python train.py --n_layer=11 --d_model=384 --n_head=12 --n_kv_head=12 --head_dim=32 --d_mlp=768 --vocab_size=8192 --activation="tanh_gelu" --norm="layernorm" --norm_place="pre" --norm_eps=1e-06 --positions="learned" --qk_norm=false --attn_scale=0.177 --bias="all" --tie_embeddings=true --parallel_block=false --init="normal" --init_std_qkv=0.0302 --init_std_o=0.0 --init_std_up=0.0302 --init_std_down=0.0 --optimizer="muon_variant" --lr=0.00656 --lr_mult_down=1.5 --beta1=0.93 --lr_head=0.00786 --grad_clip=1.0 --warmup_steps=200 --schedule="wsd" --decay_fraction=0.567 --decay_shape="pow" --final_lr_fraction=0.1 --batch_tokens=65536 --seq_len=256 --doc_mask=true --train_tokens=315400000 --steps=4813 --dataset="wikipedia_en"
MLP neurons of a small language model. Each row is named by its layer, matrix (up: input weights) and neuron, and shows model dimensions 176-367. Each number is 500 + 50 x the weight over its row's rms, rounded and kept within 0 to 999. Numbers have three digits each.
Before each neuron's rows, "fires on" lists the tokens most often at its 100 highest values on Wikipedia text that the model never trained on. A number after a token or word is its count.

fires on: "th" 17, "}" 12, " Australia" 10, "ing" 6, " days" 5
L2.up514:483513547479551447484451466468492507534487485485561542488535607459505605479497510475485504478498494508527637534502405552523492495472370503452476509510530527502465544435451472437571457441535471583395557530454452470589520507475470472530482546467474467514425566440459567454488534563505549634452551502641511517481587535490436463416495450502446486491526526453478483551532442440522509496442480586452411520505531500530535395529480373494469574514513391426486417442439457500503527445510471509497533432495474533593548609556516509334538527430479555505366508517571454514514497475446474492

fires on: " |" 27, "\"" 15, " " 5, " The" 5, "ta" 4, " v" 4
L5.up530:376511447507557476460452502439537486483450499506621505523480454553506527501443450457551540541444500548588460557545518444515540469481466488531545429381411470525518488513496515449571499481543467437464541429506464469461526617506517523454578491480460465569500428522451480568451448500460427472522467516432542417586474546562556508514432492450526473461545471531500481503554475417569484461562624480552428487526554548570450614472521542608533490571585419530362449416448613552470440507408500534505455425484581471512500482406485585493537516433474476503530493497505412499517482483566437511

fires on: " " 33, " film" 11, " |" 9, " in" 8, " (" 6
L8.up584:510446456409525512427482526509423515492544475511509490489476548465422489499467472444561478496491481540542482531513431491477487552559454412465464542438510496465483511491518542528484488523512520563477480431563494519470501524506548543450522528478496517466522507566496407466521493500627453462502521465495439479453558624409470492500479533571484452482480486384522569530607526452545503538485570434510430487525399597513480557570529562470386492483506468458498470503509484563480445558468469559497451500465457561504483601469612490501465386528504585487419484434515484486550504530457394428

fires on: " " 36, "i" 10, "re" 8, "-" 7
L5.up75:457527511578472458500480563459478550487526507553555441490561471518505480551416473624444439541501448528552475463606576450558510466513428487486502491513496527531499449500547518499491509503527433473438488464562471561509425480510565458491491565487566579559572398561490524584494426493528465509536470477440450534602553475458573553451487545507541546486519499475603504541571510497463542425545527566472531480533500508352489413427489490480463545529476561510483444585522511456475502546518625534516479467413445494423566419472473402575455584589485602513469493451463606566562489609404576601

fires on: "er" 39, "ch" 18, "s" 8, "der" 8, "ion" 8
L2.up515:549477555515508588543489485584413492485560483468424508541530447563556527458501576601629547475410420436459472587569473488442545418559513521549443460493454466534467576476525443495474422410455556501453507483508466401463454432462614355554518447455472533496502350607451498512495509570480533519563456509565529529585472501430533520546543464569433520441534462480417570505526561485516498489386495515534539523483550477418584403450548445467562603459497486570519511498582537456487589467500558487600536380524589412462451504521456462423443517471568467424555506567525521489499493519529510509

fires on: " on" 45, " |" 18, " to" 13, " into" 5
L2.up143:535485461480437440462571452507474539515454407442463444425403602537450544464490474588510458534571529497593413488470467365512483631526565466546559515501510456462586480510581537447501482606535484514478526489523463580443511451497549498520494510501520489518475527523520493558439539545475478429450490440496496599536503464553462454474369471516448478428513494501520592480501494527549450459474467450469468582424511430568520490543489566465513575450483462531567333459446451444465496478565537471548497576418503509414478504598564534532543483490394540487492527468541581533525472500475489523

fires on: " Car" 17, "s" 17, " Total" 10, " any" 8, "ár" 5
L2.up677:393377455521493543519448514598481526517541492511543520536480454484445590599526447538481477536521510429481371518537457392457435411536555476425541530477385414456542469504450476506528484520548495540503486408469521556525478525429414500486590476436510512503443517521464422491473485568433516574474408437459497534523490487537553520437574546503564537490539518553490561477518429601443517567415427541478518608538476559452564458464535529481455403540519433482453449549592522517521564598421510474533510504551491428511532488520532460492473527516542617445535463418499531553477461432488527586

fires on: "ing" 41, "e" 14, " to" 9, "s" 7, " on" 5
L3.up218:470417511460462500560443386499496472541454491491477478523450476499601459579532570567517482519593483513471536380496465456436532592418446542512597512529586465523600453496483427490513653485482468516597523520489536455392491515452525481435441469486513518541573498532533562560641509425461483429391483539475551456487500455507480559582326519551563490508504548550485450542544501566551411537441509487540456542542521491495544485493467405463429521552475493561458452516400523490512486550558568414448544515466500622498570521553571529491452622487500501498473507465548503513514474511422507588

fires on: " (" 69, " " 13
L8.up438:499487491562527459555609507573530533481584533585533508515394448470530417463485370593478516535475487552569453550521510509574513489582442510519571572486505496420505509458448431502414441517487517454525556546508467511526469520503510502549511517560557425475532450408479473462543579534578508491497542451513482529523549440433483555447464534565455382463546511406510497515548551538491447539545490506508525570525467507528351534533530529499488439502458509409389448487509456510454589556568516542447463473629461517465564567507523447468472449477511567564536501542538554582483574477469528501

fires on: " by" 26, " in" 20, "in" 14, "," 7, "-" 5
L2.up47:514435533521447589549559533501511517420491459337591539447489456414545437447435443573538450501570522455456542483498537503594565437423454529553498543466553458494553454556504539513422469465452518542575549442576541479548591480572484486482552551514488575468634558536533478590499564534524482430483387404547541445524509545460503487499380483556556575429521499462355477454537529528479463569508548503471472510556405525468519490551503472495444512568473567487574426491526492458452514512513497467472522510573503526522441507449484546435529546594494527538553450442478451456561436529576491481

fires on: " of" 66, "ar" 6, " •" 5, " for" 4
L2.up734:431533542513497568440544500527450498539538498443482434447489451365387416514479505563487496429437501533496570583539501449515470480396531504588547505465527586514448532473412604491438551539499421520540516605508494515590468494547539487537495491470584561556405637534485509521534567536421598505510483476485466587489494505552422522509467497598542500456552558516416428486535500534498447459516528456549491517469477450495474487526471461482369439523456483470534492462539458473523511508516460472504517546604537502401574535490444579459504476455449489441438496584430511348467424496474474486

fires on: " would" 28, " to" 11, " may" 9, " " 7, " Al" 5, " not" 5
L8.up707:542496504462485498579502402560557525512493450464430502539483427471538424436485490547597478422554481499508490605381510563396471513461533494488442540451477500523475483406476391467576486515499444460502452516484470427537298470568518543510526558487534541547496595493401558488461548547533487503506463567456457483493441520520514446593557573540504530498458592509507519522426584537511559470535555507533528608511467485470566476485444488446497481568482553562524484518446528567527577440511454574490388473537616532453522400549526492524478438419431540500607489440492568495488474496516461379

fires on: "th" 62, "st" 8, " up" 7, " Second" 4
L3.up150:480539569563580429453582551523448533502370553526438527530480481476479501487456475450526459462528454500504506577419518511476488463478482557529469569448555505581381624579494399513455563496461528535459482557528513544488482499574497432517420572506546393544485445513448486525525440485484542497450420535545467506516518527455548463426381497427445495496549526449493554476461492544559480514448456418515506502424537484492539558425441531544436448457490430606552590494484560434490522498589481545526464516457485530480470580503403466522517498547548539483523572488545466507597375471493451513

fires on: "." 45, "ify" 5, ")." 4
L3.up200:489512526443452464580476505465489498581536551543468521445525484514449499614411549530408458463533379393487465489538473428455428571464479471461457568416473486511463451536406439490591463529627500462479532584361534445492524605558435544466454500465533458534531430533528556519537608539437497544448587525504496568556499533479484513524444499403483468544430580532496483506441508590473484576464522496480478489508490426482538469524512531525654560446518511448458483560574519437506526487532419586486568570463439530403486533493578498532482580562431610520475561473554489560427488471509440561

fires on: "-" 31, " in" 28, "–" 5, " •" 5
L5.up622:500509561591544411393480488482512528590508535438547448505460533494572498538522422484485538473549495447542446579503458438499600570538610443506459556489466519443595557538504484515400512482409482472542552468520445456571543571436491494531535559523445440574481485509485541552506545456434593527523524483482483453528499541481511535475477498494516509521504498429558418533536452426499476520468430511565550501490515518441468511525518485577567458513367555491554496478579456565510490545499449582422508643482456513467512470544490497374427438544453466536518601473583499547539493419505514599

fires on: " a" 43, "d" 15, "A" 14, " |" 7, " or" 6
L8.up731:464496460473541475509388517535527495541460517508421435464414524530549602501479461474466534492508473416511471527509542486496489352498512479606559503544560468528544463499522600489503544418492444451520660457527497502484418568432462523462475540514566475564558431455455540561565554553521499526560520514500468539527493563583473414483518512526511583538545492381561586511608426533446523465470462491386508440553528510470494415490547477538492370481468475494516426444466547645514512442507497502471436496457582474567502485563535440500512449445508528389526515437464392456522494486548455486

fires on: " " 48, " (" 22, " \"" 20, "^{[" 4, "{" 4
L8.up207:572553487553492495441503526535514392465466470515504497520499475467552466519530484516493529518526463568512479477490467473492434551505398515469559540513479497502589545532551391617473503479411432488431544526463442467524459515538587549493508552473486470549496471439605455527490460568557456385453519472433531496470491482536523459445490503492479497536450521375477603565513550469634441561473410490592503528477447554531449487566473492425462453478431495564443500571480421516456428628451506521394514449527521498517446515507461502518542500506545536534582557535525549440437534547468468477

fires on: " on" 19, " the" 16, " down" 11, "ed" 6, "ing" 5, " to" 5
L3.up360:507539491464461544488548526510386575577504521436400442486481515545491493521525483539424512462490562436545488554566536496440437505450504463464507494500531479437430506579483570480495448497552571427411479529465569422514537532445567531546493526519414465516547559433435524461505477516583459437351478430520490494570493503443519458496564501505651458433546468421545474547501511513542564435555474426406474531407549588528591523420517504483532485479494482508488519468360453421569438469481527500522426371414424560448474434589520428528481549414490395396457529553461531618510451599472574476

fires on: "en" 21, "land" 12, "shire" 5, "ford" 4, "t" 4, "n" 4
L3.up36:444456450517483547538523425586427527521493493493472570416545484518435505459564464421545628538521531494460517456459525545553464379522485541465523507484573551499443539459501447445525498390511502479455519457464417468519560506558561389468466542459497522427486591453452476462488534458515553454403508522555576436596506510547493544470565500493466535584484482475550548469467468441575444535510498538495561556533548520584545528520446463403521504442476418502559435442464476538501417396426451471473514402505420465510398529563480520465451469531403541393463545492491550649656534587558560463

fires on: " |" 43, " de" 9, "s" 9, " Team" 7, "\n" 6, ":" 4
L8.up441:459582531474518563423461555502576541419540514522351413472583547485497469549446490528434559541455463493482452479472458508504527488508587546483499535490533517434534582508519486541507491498487457493474505441443532486521499399485562495497529436488460528549559494588375548550530470579462503485417515511571486499451547454582368514481471461572506486476480487465564467456493530531526423451496474565527426544451516475515512527463501504430537401469484423489482567526459579550453481570427493629531498411467382552482537513536499427530488520450545556470445486536524491442545524597498461443

fires on: "er" 41, " his" 5, "s" 4, " Ger" 4, "." 4
L5.up12:540534534446563498450538494492582480539499524613506563586492441456463471473489466502486447553354388381501463511489456510500439408426479484553482402460560492535439464459544508446562449467478549569485474535555470558422519462528463507442465508583500532562447512490608439499425537520474497519488520451478524447564483559472563533508550546528505638518577561545543551535462546458480473487586433554514552562579530525507592468501522514530494516521429584497497431494551649444520434444462481528527480495416495508525511451567472465491493516522476504505514444566538499483537560491544534432

fires on: "'" 36, "n" 10, "g" 5, "-" 5, "er" 5, "s" 5
L3.up437:392530565516495442485433548542490491452517491518570547491528504491416483431497469444543528493397499501565435494487469500561463449528498552505482527533543509513516480524577530452542439476466480522506462507579493572417508597526510539505461440481533486607407504526508416476521458487507474578500529416493586496658514425522593614606592529567516587551404630449496544484520400555515451493496462531546516516393555525546446536555514476464499574503485434563492421497532487577497600525534554500525521407494523423538507506463500502482502501375463481419429437517413527485528575472534504509

fires on: "ly" 21, " year" 8, "ed" 7, " episodes" 7, "th" 6, "ing" 4
L2.up613:447454445495465501541555418522524504587507525499495545521455542533442410552591486505519526457521500442554551479462461544499485521445543512557532515477509495467547575451492513461530391500600490514491490495518474505490559513542424572582566618465473555433443513597466535465509508469532507511542507536443495560542444538501517521474495481582535458494454532490472503525555541407478584428506458518517557549525579529450529501489502450448421569455540412446479506475496490481532469546582526517489512426430499507509538547561544366442499404563415463457401474584528501566491373527504497497

fires on: " in" 28, " on" 6, "n" 5, "\")" 4, " species" 4, "itch" 4
L2.up717:537471501463461509446584412478439505593533482501391476445451537431474530560505506495505500495475511529482470521553445508397569546474474426534498511469491485473465463569482488554425561547428452537519483480458449567446535546546477559510535495546467451403442496483495520418543504469535522455459478549564502520533433419495536485514472445513439422509552599560475434543480612502498446582495352483449452482435591562575568604494674522510445483472547503478513499458563591513492461379476514448499471468485488481449500563516415466437534529445448426504470496493568420522531551489547570544

fires on: "." 22, "m" 9, " record" 7, "od" 6, "There" 4, " relay" 4
L2.up188:561486432465539506500520503424461462542411559361551386459459526499492495483508420458512437444542465493508502515466544406638541545436462411510561546499408472547518465502391554462523438516556558477485514540528436475627574446485568505388503467457553524517501529461449572552471537470431586472479485508461453467491488461450433491493539531571496530411462514537504571518463536462486638442541525565432472460531501490534483397483444524448480442502567482479492423497460439502460572590532499535579487495489515557516554586528497547519580525481485407484492519579585450479515519504527543636

fires on: ")" 70, "." 25
L3.up261:522525526486618458431495474481424498513490518532582489479510515577550403540500510484519526548502505440599557499430522487562442554511479442525449473486411464560415476432480427473521468592566515517521557531458488561465570460490528462452453480619475420489573526500551482512533534571463426530445485474576505515599656524523530415477481558520498485513503463500459442433578569440479506513484595503468622506482503574455489486515470576582581498559517506540493498558547489444454547423510458534542420560471486588517572464428424502527477556535473510409428522563584432551439530410443438500

fires on: "s" 17, "ed" 13, "n" 11, "al" 7, "based" 4, "ic" 4
L3.up650:521455455487568506472512446513536572502538463500546543422394510401567477490540529448422518470420460533407497502435460496575545535488519477563590613526460511421414455544506627509451567509515478541524508530441486484537530530413455435502545524496498503520447531551411517496487555543533543473535465364546580549449571591533448591458526577494439517601497493458525494521449440468484487533534490560465492445502521540427504454458546557463501480491497444540562508478580475479480506524367469552494493492378582484467504497544401569547544525568614576444515475515551479575577420479564575464

fires on: " |" 61, "|" 8, "s" 7, " La" 5, "–" 4
L8.up30:489391573570502528525489489463561477545532496448445545482584535477505484477463503565496530455536586517412539436452487500470404494455463402470460572392465496490539522522550520489529459557560567547446439411550498568435445458479548481465485489483562504491533494497506431599474473553445412461444510465504492441453555474543480438465484597432532507451513475530467567556484535451566518523571510501482440559468568486474565513384456512482491486492590423610417490502506551446458469446492473583587459499473440510458514463436529456573449523495522514514514520480555517452587492453541525432

fires on: "e" 29, "a" 18, "t" 14
L5.up329:476511533526482545461576524468536451490426562494528401462503503498443451481550501487482580510620522473566480501474515497554524573458345445542403532547468529549523436415532480518483524430503472555452487499461508548421556590497521540485445522589513521537492475493461523518525510628459489668452450535510523423509489541471437509465516453441462558563478523481497482468452501507602422493508511590453494546496628524557546540456462529501454466455432482465426483509452589520553500475463494406426478428518480544558479541492472553447444479534455521477415434478550491510542457507530582569

fires on: "\n" 42, " \"" 38, "—" 6, " (" 5
L8.up98:526612569601523488519540535547512470462431482446529460556434569444487445554633518498530569546489562540523560506408450491533480493574497572549492471535559495385471472469498374533452488477520358525487535520496496528436488490402643542591491587449436449532510526529519443580431476418408560482463514536539575578529512497413570544456503406582473505546472514519419526456521558544553495482539408483541425464437542530445484478627449528412472484492561488467542517518461508482512448440406509433464439420400523421462460435447518463430504538473476518487533547526513514613521553546517546487

fires on: " R" 34, "w" 7, " Bra" 6, "Br" 5, "c" 5
L2.up383:417470414588491512524558600594480556523526441482542510446487487444589503450569472563470468456460454501540514506453461475576475446453508402491546425413516528415594531429521436477447569571403537485518524477471482465516484449457413432457460437446509454510482504507450477511488438527507462483606484514552413476454442512494464485389501432488483449515449559467572490558617555387547498584489513494535565520471469490518505507463463409563503373494429444463521516533492405529534384480450564467512506535481485516539491527417512441367436536412572484542475562511542510595514451471474581517

fires on: " " 40, ";" 10, "9" 9, "." 7, " |" 5
L5.up546:551451503565453521501503579494496544510561508504469545555417497562592534517460501500561601490572509564424539483590467598407461405597511541573532436521529527465505572416480417523415413478537553467482512498611533483450511441651452526507493463501481527472518513527446465503465515498518467450439515539462539563521546527514478495523478484489457460434488481419411496506471413511579548473472466560574524400591498544427435392451595521639610536513449484548434546506487427370490436468448555552475506441390546504426563546479477459521472460544506509549562470464523454563484547472518454447

fires on: "," 18, "er" 12, "et" 8, "pen" 7, "ber" 5, " on" 4
L5.up678:536537497495505513487500519504484475544439470540460430453557508450507410524491430549573441412608536468397563409447530466468485512524501501545551364504581544478428498523552540479516448560409461557478488462489456486514593556495498504488558537568423516552472496531506449562417575468524501555537490465486521470435493504429481589481480419483465480540566498402557487568476509466490397481482554599468527614444513570523471527499443546550541462527475466500451540440496591475529433483421487535517558446497556518409605595475518488487517476527490513581462477545503440567494560405572465550

fires on: " |" 54, "," 10, " and" 9, "2" 8, " " 5
L5.up499:490481541513381397510484631441496585523520554564442476449575503505584604466519422424511524533478515540528412464575487497573446405536506503506469508474451328495578465461469483455466424522460537453497516526539513476551527507566522517491491546524490469465523553486568525480489463510574538470460576496386517486471566448477441512507425537544440451442537471501518472555485511567546590531417548501574482481521579410536526503531481526554526489424501467582507574546471435406539527457440463515575531542462483438484543584455377627398562451437543509440471527491555565575402513499444397511

fires on: " of" 31, "al" 6, "c" 5, " for" 5, "f" 5, "en" 5
L2.up459:511474480427597514393447503482474491569568438509498479523540470395512612536515429572426518469392538557541470497450524496548472489447511382489465466460448496543437521511400512518469507475487476500496512580505429516556491489433537535516505488482456492532502528524375343459601510474474579503583457467456510492414408495472509523414374460451476437445489501483470416577483469423493463526574568426482519514541473519519497445536510503444508424423416494492573468477618465444494532519405529446443535516395507449397512496468481566547551481499518577538618618567537527580480510462546464470

fires on: "pi" 24, " vi" 9, "li" 7, " pri" 5, " Pi" 5
L2.up377:563500532405549508501429525477439504456516464468425519583506499511525497515450532482608515506464495515599456567420523501473511448461525451551496508474527534489505542496492527454593550436481575505427512560406468520545538526460541564493587549477498505553404599506385579487521525520430523529564492472512508492453326469469518538565490460550439563463519482589449466598609431503543531378425443569469507542569505619517570456542484521440531496527504436518557436529516426491487534449409449523457501506463494449473524490500519423525555467447527420559532452471473494469477517483490555448

fires on: ".\"" 21, "." 21, "==" 19, "\"." 12, ")." 11, "\n" 9
L5.up174:421435528450412503506505482386495558420449570481431470452462512545572494470420512530503421413581478443538634459498548600470370606429496421495525641539505428472428541496462441468531438592469402474527508460523487482542388540440481472524405511580502406515560416438559479489582476506410560466546574442549494493564536517408579524449483542492509543532492482436462565540507545543471502536466575492569409574464499541526529466496485475567535486513505511488474482600474497474548541474517495424538524542506472532593509532528402472516532574504453463522465557506568454613395467518508505433

fires on: ")" 23, " of" 14, "que" 9, ");" 6, " like" 5, "board" 4
L2.up120:493502498491610434480539466434557550538512514454518482509513484504500451501499476530498507427564543437396520498440496462610536598537474432529486533495522503504503548518547533477513505594472483493550530507523523524438509401542486419514571414501440419548542426500570496469443422460605588472486461416469559456485529422553523494550483516531530511481521521503488517518540468477507537433570520478597444530533501553527545470384513545453509475460512604516524607510473468529511394448536537412567427558537598422532510505374514502419492471580459515451476379678515493470465524482495534513

fires on: "." 45, "\n" 18, " trans" 10, "su" 8, " single" 5
L2.up212:460461606430481530493557532454532499483531573511464575467432401515471492556504645497453462517523484420560602474515465493624390509539544557573461499490478441380527433457532435441476454483413492465466441537510450441574501520450567424529456469521573512510561531475489541516463479499540503520460503508570556491468491543484528561476461457545454546566462519499535554440421494573560443508432517493458542470544526537502537565497400506514594511508462397501447496549514418474514521493629440440499566460481523540516523499488568414606473615530549452473558521480507560575483441495508522483

fires on: "," 19, " like" 15, " for" 13, " in" 9, "f" 8, " by" 8
L5.up131:511477514509449464453577544461504490494535451580521447448501437535489549539471520475517407504586496487477527529482557566613526507490485457523523411440509465489562465477435493522449469599470506456496513507490421431527578491509495499436563561498457430508525472432481462540596501568505482535514477535555541606517520535451619505548437556543510428462515518477461507452505501543525421513465402463515402512399490514484566519643589485438493556518463613482477514538516557389605486471552546493441460560484496477560422453503508515538508458496442450451558467441509497592520433608441482524

fires on: " " 48, " I" 15, "4" 4
L8.up219:556412474514617479491533492492494473517425430496502464428542449469554447511558472492575496469520559449468495515397462452550526549533472495502493430457450381552464541519537440474537529456499488473497565504548488480551412506520457495573490498475500463543538498423469496448479487593420376569467518529471497374597505549551498550538620570558474510505446455510532479555494520501400539513566505584454587489552479449525460518463507469522466513585429571563440525501593391579498516434469580596460450564576434463464468518585455509478476488537411460487477512520437434526519538505488495509

fires on: " " 51, " |" 8, ";" 5, " ft" 5, ")" 4
L8.up74:505499498446516518607556437404573408599551441373470578531519437493609466520556535538536594525524513528474504508516436516473555479412411499527579525495466529484533545542528571477504473458482495559483448530426534494485481548511502444495521557499359525626436464493499459491561482520539410456492478543474457548510519557472468524441434609538568532460441482490558519419509566559459434467531481602523589591467389456505490482494426544412503498601421541540529546507587459574521552406455544498536437499428525445473434499479517485512347540435545569473409545471531487529536503588530561556

fires on: "–" 39, "-" 12, "e" 6, "hi" 4, "le" 4
L5.up463:572506417462466506391496557480513463553523559414531516423464490577467424465534493489464467495465532518469552500509447507497547485452601521575533508462460533466549557489455543476539554473490516534572481421492527540492482498491441586560568569500477472425458517511396461489538485480538500542511511436552509504461471532491460398507493478516528527437453512449582509546535450390451533445543591519480490515419511540516488510540576568460533414446583539404504520539534503515551498566491478546426433504492521503430478537520453466520447411471468536520508508384582561380470578448490565523

fires on: "." 34, " " 23, "/" 15, "-" 8, "g" 7
L3.up755:508470516452535431554510502465519593457510365462526467490453492455513531449473476518464446454524527490575505504547548509584493457545477535451574423511548519506489534535487497567516576474429574469516509577608480515517531511527496455487545535640418499483504355493559505511465435559463409526528496483498468592556500503456472589503588506497465503534466607493514529545592540611514578429546568516428526580520565561483478486547394489465579401394411475562384407503512481586534511518435580513401485532468521408455486544508424449553445529418538500564470443469511512539580516516401583466

fires on: "\n" 17, " comp" 14, "ed" 8, "up" 6, "1" 6, "en" 5
L5.up28:469522450415499524560456478520599406467510440571577507544568520502521534413537443559518364469490511415554523468493420410465502516589459542544537464401441445477545513468581497440563387542498493507499574520492439548556504460419453594425424473461490517542465444540515547562486469422469420545542475520499481420566529432501432542433449406584501419453502472551585505543503416532480536459522487499533504459520470621514556500523529503514484576420541434409498493528503463493500459499522445549401503447566526476534596512556482557497475572543559488483531584454528522468505536544513491427

fires on: "," 52, "1" 17, "2" 5
L5.up635:460506541484514414551565531457478427456542556495518487396522502608530530443573562407427505493498419503494654451552463562602422517407520490505517473394498501533444494401532486477512517399511497566503546490426435502431481516525425503550510467531489469489501530559537559467481556493448417486477549501576465439469467520385553498514502547542468503490458533470501474570484562541521480499578492603464462617335503502390504460484544432491379487518544472496483492496502493496570487441463470481440554494436442469492500517440522500555476469516485470473507482478550477495484515530489587510

fires on: "," 31, " |" 24, " an" 18, " a" 4
L3.up458:577581458482528503570431519481493483582506515515495545587471487434528496443514468447514558509422500488575494514478509570540469416458562534522531508488553506486557482359513560438510509438493551488500457524523441370523596497470488443533499509459520497517514509508518437452549547406493451481421426505634582432591548559484506478557442574498502495484508526573502411500495489533528531480508528574431455588425529488464515482497555436464559477456521505489488499531529524458512468507506503487525521471413494491530484622444506452525478578580520538494478494490508490376446480430509498580

fires on: "," 37, "." 10, "in" 5, "do" 4, "ne" 4, "so" 4
L2.up630:516532519524492471489505526445482446420516431398424519488510419500432516522539464485472422512479562529458480495464543609577496512534539503527529523486447444388452472553544626490462389487413498505556519465522534382534614597529541520458529453398553472411507497492509479600505485536449528527553406485547521489498586479453492519400608628422560599500546562422544540407398513516560521509506454548536544517426521489480553451530542541448482584414485507492545490535491586595551482397463500576541471582484490590540513612467542392531484565522541500524502475550523446543491493523447503604

fires on: " of" 59, " |" 19, " for" 11
L3.up538:538508546566534552471526477455544503465384480450496451585547496503523514551532431507521536482595514397540441535486447552496565463418549378524578419447509468592451534639504598536452463477542477520538386485436493446538511532489459453481533500628466438529407575447477506512512529467521502366433528485459538561476494465465510465443469565543538529483555506444524528445516470399635508443508490526468580543492529513562529507557487584582470436490515504554395468510465523476382424433469453474442550521489601517436503496470527492509428459467489494476567464511525483534513552459465479665

fires on: " |" 36, " and" 14, "\n" 8, " or" 5, "," 5
L5.up14:523526582508490447553437465490495633467431498541430522465506408467561428476479506505498510511568526521534540567573462442464489527589511481550499486528477493474561533427500409529515479608508425469485525475531498557483522508563449551489507505606531538489602484484427520483429487502514584572465491592481439618483569482580488497500475472554414539403552452415559512526522426506507407521438524517546455501536446413541514415538609552506528400525498498506513544488457494488552485435475388503596521503470448539506481510503476520495529423497506513405518492516503513419530459420614443536

fires on: " in" 33, " " 23, " on" 18, "1" 8, ":" 5, "," 4
L5.up72:442482516422477530487432532377468386488535511514460490446520523467543486497508378549503438528513406494517532523518504589500453497451490461588546470421577452541410514580554446502503490481429464506536529461469430542564586631516436515497520449486541537461476531504575486470505499446548455458466576513469446563559495395557487463416415477476514526528487515506481435471532493576485510548460454481474543507399547557477484517460537484506531419543552400531481535478489534502495435463451487363499520512533444520467477502462404558512505365559552415455445459550620447468515456480548511475

fires on: "th" 46, "lu" 9, "st" 8
L3.up737:503588512469473436478556521484519531525473496480575486530554452419509538519554472504527546410433558460570564487390551486430480442481459547514508491455476442585495638430565468417547549417490479506453559472488474481501502461537423542528453491481554501496446495599446512439452495388583502599495455440418616482530466497584505530443471450505526458528550515471481484584594535509444484569502458501512554501468536545536390574442496601554552457560454500494476449535524501491504436557499494501586471585487438555446461519480354510515497531457542547459509481529491492559558590502398461654

fires on: " |" 43, " (" 8, " " 8, ";" 6, "g" 4, " place" 4
L5.up655:461509489528464397500541526519500502474532481419449489534404471436503541423559546512417462552490455499463430479458550480545465422583547502523487483508492480432539474479531409529494427463571550483503536504458558407507545511514454433530514569481541460503459436465512493470450448534455481528454490444515397450506543513550534529423593622556434444417464451423384552557535625447442552634543467587435508561468442427493463540543451525411525489496476519471541517548635569501542529458543476492484567587506447446501522505424465505427522455504514472444434533483502503504392557565498467549

fires on: "s" 18, "n" 17, "al" 16, "ed" 8
L3.up237:455512462558550528484570509373535588495486425499572477480387431415505480546472527555412512499479573427505501549486522416586437501477512413401488475540419503574416477537529533488559500601550440532509486479441505544493558526431483531461477500503535487482461610440407497445541526471495460397557487487428496526577477500505567518523432477499490509570476565394528475534523558525476517537514465459520537467491430549509542575437545554465588484560411607528507473486511534523491527531547548423500566496393504569373434494564504507464500398525531588540494533525542527490508439482476464538

fires on: " an" 59, " " 22, " |" 8, "," 6
L8.up403:537546409539432565511404549411498527504498457434547543566442364478358447514557503433463555487479444508536543498531517519587578479429551468431410552602542402568532434558520548496475507497493494555539564491496462510511484460470560509499511512514476540517471519477462601448535516560520461481550508507471566575485455449554464431475443409521449601495569532506492440522547523472531474516539564551590594523390476454397536528486507512576456437406424499564452548586385563381466545510471533493593537447490404515433548559498466564449539410533527579485380481400503471522489408378489485545

fires on: "-" 28, " (" 25, " Ha" 8, "\n" 7, " \"" 5, " La" 4
L8.up109:480464449593425456531439482487543575448511422427480546473493564453535527567511469502491447386440444491533510585487537538549473500602507493480522436535489520453472391532468432470494405408515494467476479525420474547482474411517469645513524517499454501575482519584522432531504579530518507553535574567514493508426431489514521389487483387529384503426460479569550481540535526551556440542510519467473503498561422518560495563484422462535436528516490485474404406526529536531549534570539470495419457454500548583414494461552523423458509647464565512509463480504510490528536473604512576535

fires on: " the" 43, "s" 16, " that" 5
L5.up537:505422517458498495496548522470427451479474467497516475511441543496459554563583438561509564664583415478474488507526435475437516508457510494527467515490432504538493461408584454514482452509566516481561502575513458533441495523489463449545602510460482487453432409516507493622531533566547465503457488450502508553506510496471539517493482554490542507439442485516479538492502489477446394425484482545548519452410571501555501336458528490582487470390514471567551486444486538475543516559558506440520531503514514431480425472540440521413482502477623471513366549445493502421525471522563536514

fires on: " of" 18, " in" 16, " the" 13, "-" 12, "." 9, " The" 5
L3.up495:478441598485468526480432446481460541452511487495441470458490536586488480476523447552518474466534495533537521562514503507592453494508590536523523413482448442440512480599486401561498493363480405521578473512506524534524546435523482531503438519573450479466505424496489504419563471526467568423458578455575544560592605466472555467501563501469504511405510479511507482483512491472433455466532497400524530556540577531470482441502552533617434444542463509427426430493511589529499486564502529501550487569425458540551486438534432495534528561478449531490481450453493424481606541595531561476

fires on: "-" 41, " " 14, " di" 7, "und" 6, "\n" 5, " |" 4
L8.up387:499473511546567501525487532443514576506458467559500534508535537474528561498476518460547540575409528469538469560399524451446492502521450460536406502528573423546505555455483417486519480446547495508516492597468515495470390465386548630450514566468474498350467583534516424432604588595522457552449461539496518472459524385523553570495511466610444562436509522544534473553507452522568504542494446574428465556418525441566556529495504547513456497549492546556429512432405565575517458444547512632525599433383494465447393465509511534553520536505497505491425498468476481486523494510475564516